MLP neurons of a small language model. Each row is named by its layer, matrix (down: output weights) and neuron, and shows model dimensions 176-239. Each number is 200 + 40 x the weight over its row's rms, rounded and kept within 0 to 999. A neuron's up and down rows have the sign that makes its largest values positive.
A block is one neuron, or neurons of one layer that tend to fire together. After each block is what it responds to, as a language model described it from the Wikipedia text at the highest values.

L2.down9,164,284,278,143,181,313,266,187,208,252,262,151,185,208,237,157,182,188,187,105,194,156,227,214,197,180,170,234,223,215,183,203,213,190,226,209,226,230,227,159,176,155,274,155,197,280,122,248,169,139,215,265,208,199,215,170,171,205,178,211,197,188,234,152
L2.down14,183,209,176,199,216,147,118,184,146,148,209,195,274,178,228,143,270,262,252,172,209,173,230,250,207,148,228,232,245,163,251,226,213,174,203,257,254,217,136,98,124,153,180,217,210,167,225,165,163,237,209,266,178,133,210,235,132,207,270,176,169,156,179,181
L2.down78,171,260,160,234,196,179,197,201,266,189,141,246,231,223,137,198,174,176,199,252,217,122,200,251,152,168,110,250,171,193,172,198,224,163,222,233,207,162,225,225,192,195,156,159,124,161,185,148,197,206,241,245,158,207,166,189,217,235,235,208,220,184,219,232
L2.down86,211,261,214,204,276,164,145,197,164,150,261,202,202,257,161,149,144,157,146,197,164,276,176,132,139,244,205,190,242,179,175,129,175,155,125,250,161,204,215,229,164,233,165,218,270,239,189,192,164,184,215,271,198,178,137,167,187,226,191,274,205,245,261,113
L2.down190,139,249,195,210,190,265,236,246,204,206,197,165,241,181,250,218,153,120,164,249,170,254,201,212,283,163,222,237,247,273,250,250,229,217,211,179,226,222,174,175,205,217,185,215,216,203,216,190,251,198,192,149,238,145,131,289,220,185,208,172,239,196,192,251
L2.down246,212,190,261,233,193,225,247,219,230,213,223,231,151,224,142,197,229,184,160,194,264,190,216,219,139,195,249,192,178,186,197,204,141,183,213,231,241,168,241,161,139,210,212,232,213,169,137,253,281,227,173,248,253,190,191,187,181,240,240,219,202,151,174,269
L2.down270,280,255,234,230,242,191,131,233,133,93,169,185,213,178,232,151,200,186,249,190,232,247,175,186,131,117,156,245,85,262,223,240,233,257,230,172,249,207,158,232,156,268,201,175,218,162,217,197,198,257,161,224,198,202,168,209,236,188,184,192,231,290,195,219
L2.down332,167,172,190,192,206,180,192,113,238,218,178,172,163,178,227,195,192,194,155,170,117,174,197,161,247,251,171,213,201,181,115,205,244,116,183,213,161,188,183,217,120,236,262,133,276,237,223,195,166,177,121,175,231,266,166,232,170,196,126,180,210,251,233,244
L2.down365,281,219,244,192,273,213,229,220,258,220,246,198,160,266,226,226,246,194,190,134,224,182,198,176,144,145,159,98,210,164,219,186,165,194,133,131,193,240,248,187,198,184,231,208,220,238,223,134,205,237,155,153,257,217,244,238,199,234,192,208,231,132,178,182
L2.down367,227,183,185,145,186,134,173,156,180,261,257,227,197,241,189,156,216,167,152,201,208,230,148,232,177,243,226,213,233,280,166,211,210,224,256,183,175,128,182,197,243,197,211,177,245,205,182,193,244,218,222,183,141,131,176,334,171,365,117,207,201,219,236,176
L2.down392,269,192,192,219,218,222,262,117,181,218,145,245,204,222,193,198,222,193,231,218,199,237,181,195,246,135,242,201,193,242,198,209,236,224,209,212,249,268,173,304,109,125,153,212,198,244,237,188,193,239,216,264,196,213,155,201,215,204,173,154,242,161,203,195
L2.down486,189,164,204,150,241,180,182,225,164,139,181,245,205,189,155,260,214,102,228,183,202,153,183,127,195,160,186,194,237,171,233,117,117,279,185,211,185,234,213,243,161,207,127,279,213,152,145,148,192,194,213,215,226,203,166,90,186,179,188,181,120,232,224,200
L2.down539,253,153,182,185,177,192,207,164,184,181,196,249,265,175,176,193,214,281,241,233,158,168,196,187,199,188,228,180,235,183,203,276,241,209,188,236,161,256,111,324,158,235,166,234,246,287,211,185,194,171,161,221,236,133,109,217,256,149,147,175,172,164,265,193
L2.down559,205,176,221,218,192,126,162,152,219,112,178,244,226,177,191,251,240,215,200,193,220,215,143,195,179,227,229,169,122,162,200,161,207,258,239,233,212,191,204,288,239,193,224,252,204,208,273,182,204,223,215,193,211,202,176,194,218,220,227,208,243,210,273,189
L2.down641,186,202,201,220,201,159,225,183,154,148,172,283,118,208,186,249,199,190,172,232,220,101,227,218,259,185,180,206,206,261,268,151,223,209,230,176,179,257,198,197,202,192,240,238,134,201,181,248,223,242,213,221,72,185,187,249,109,227,240,215,184,171,227,261
L2.down651,211,174,219,213,191,274,217,278,119,145,278,191,175,174,201,244,207,179,198,182,213,216,173,147,165,206,201,194,195,193,197,234,280,147,193,191,197,172,176,129,256,174,183,128,200,194,176,211,188,208,238,200,120,226,194,156,156,260,146,148,192,188,236,224
Description: The pipe opening a table row at a line start, mostly header rows (Year | Title, Pos | Team), plus colons or dashes after list-entry numbers.

L3.down9,136,203,163,218,246,272,261,149,149,186,234,206,195,245,209,277,180,157,193,208,279,160,241,223,149,149,163,218,199,225,161,237,269,205,247,211,214,302,246,272,170,115,193,114,175,242,177,141,221,127,194,194,177,149,209,249,175,175,210,201,230,195,283,198
L3.down250,144,253,156,250,196,143,244,203,203,272,276,162,207,226,167,239,173,149,197,175,257,237,181,270,225,163,244,260,190,223,207,198,223,199,173,176,140,184,237,220,219,252,202,166,125,201,197,190,147,202,218,267,195,257,199,166,192,245,213,168,199,160,250,221
L3.down538,202,246,159,138,179,208,209,218,227,177,231,212,168,170,151,252,230,214,205,257,211,207,249,151,166,223,172,185,172,132,168,224,246,169,249,258,148,258,221,165,211,227,152,222,174,196,125,221,130,190,194,183,256,234,213,178,225,199,193,271,249,163,256,192
L3.down696,128,278,174,255,181,154,222,227,157,207,204,191,141,280,176,202,194,153,210,168,230,194,192,186,209,152,227,227,196,172,190,193,205,170,184,238,169,146,198,230,176,224,174,157,154,162,172,213,194,191,263,243,191,195,236,193,152,213,224,197,222,187,212,157
Description: Closing == or === markers ending Wikipedia section headings such as History, Demographics, Plot, Cast; occasionally a line break inside tables.

L6.down287,187,201,216,219,251,229,203,128,197,181,210,266,192,114,215,160,195,202,197,218,148,175,220,149,183,228,217,232,206,161,223,227,221,172,185,137,183,164,246,248,185,111,183,296,197,221,276,196,210,217,179,222,241,208,188,209,231,172,208,248,175,239,317,143
Description: Mostly table pipe separators after a header or label cell (Title, Turnovers), and " and" after a noun phrase; also mid-word pieces like runner-up, congressman.

L6.down490,305,171,221,215,213,137,257,271,125,224,233,226,184,244,186,211,139,136,192,217,204,205,190,253,214,215,224,210,165,203,213,245,149,228,216,157,242,224,194,287,114,191,124,155,147,155,99,206,257,204,120,204,233,154,200,174,180,237,222,150,224,175,192,234
Description: Closing == or === markers of Wikipedia section headings (Geography, Career), plus colons after infobox fields like Summer (DST) and paragraph-ending line breaks.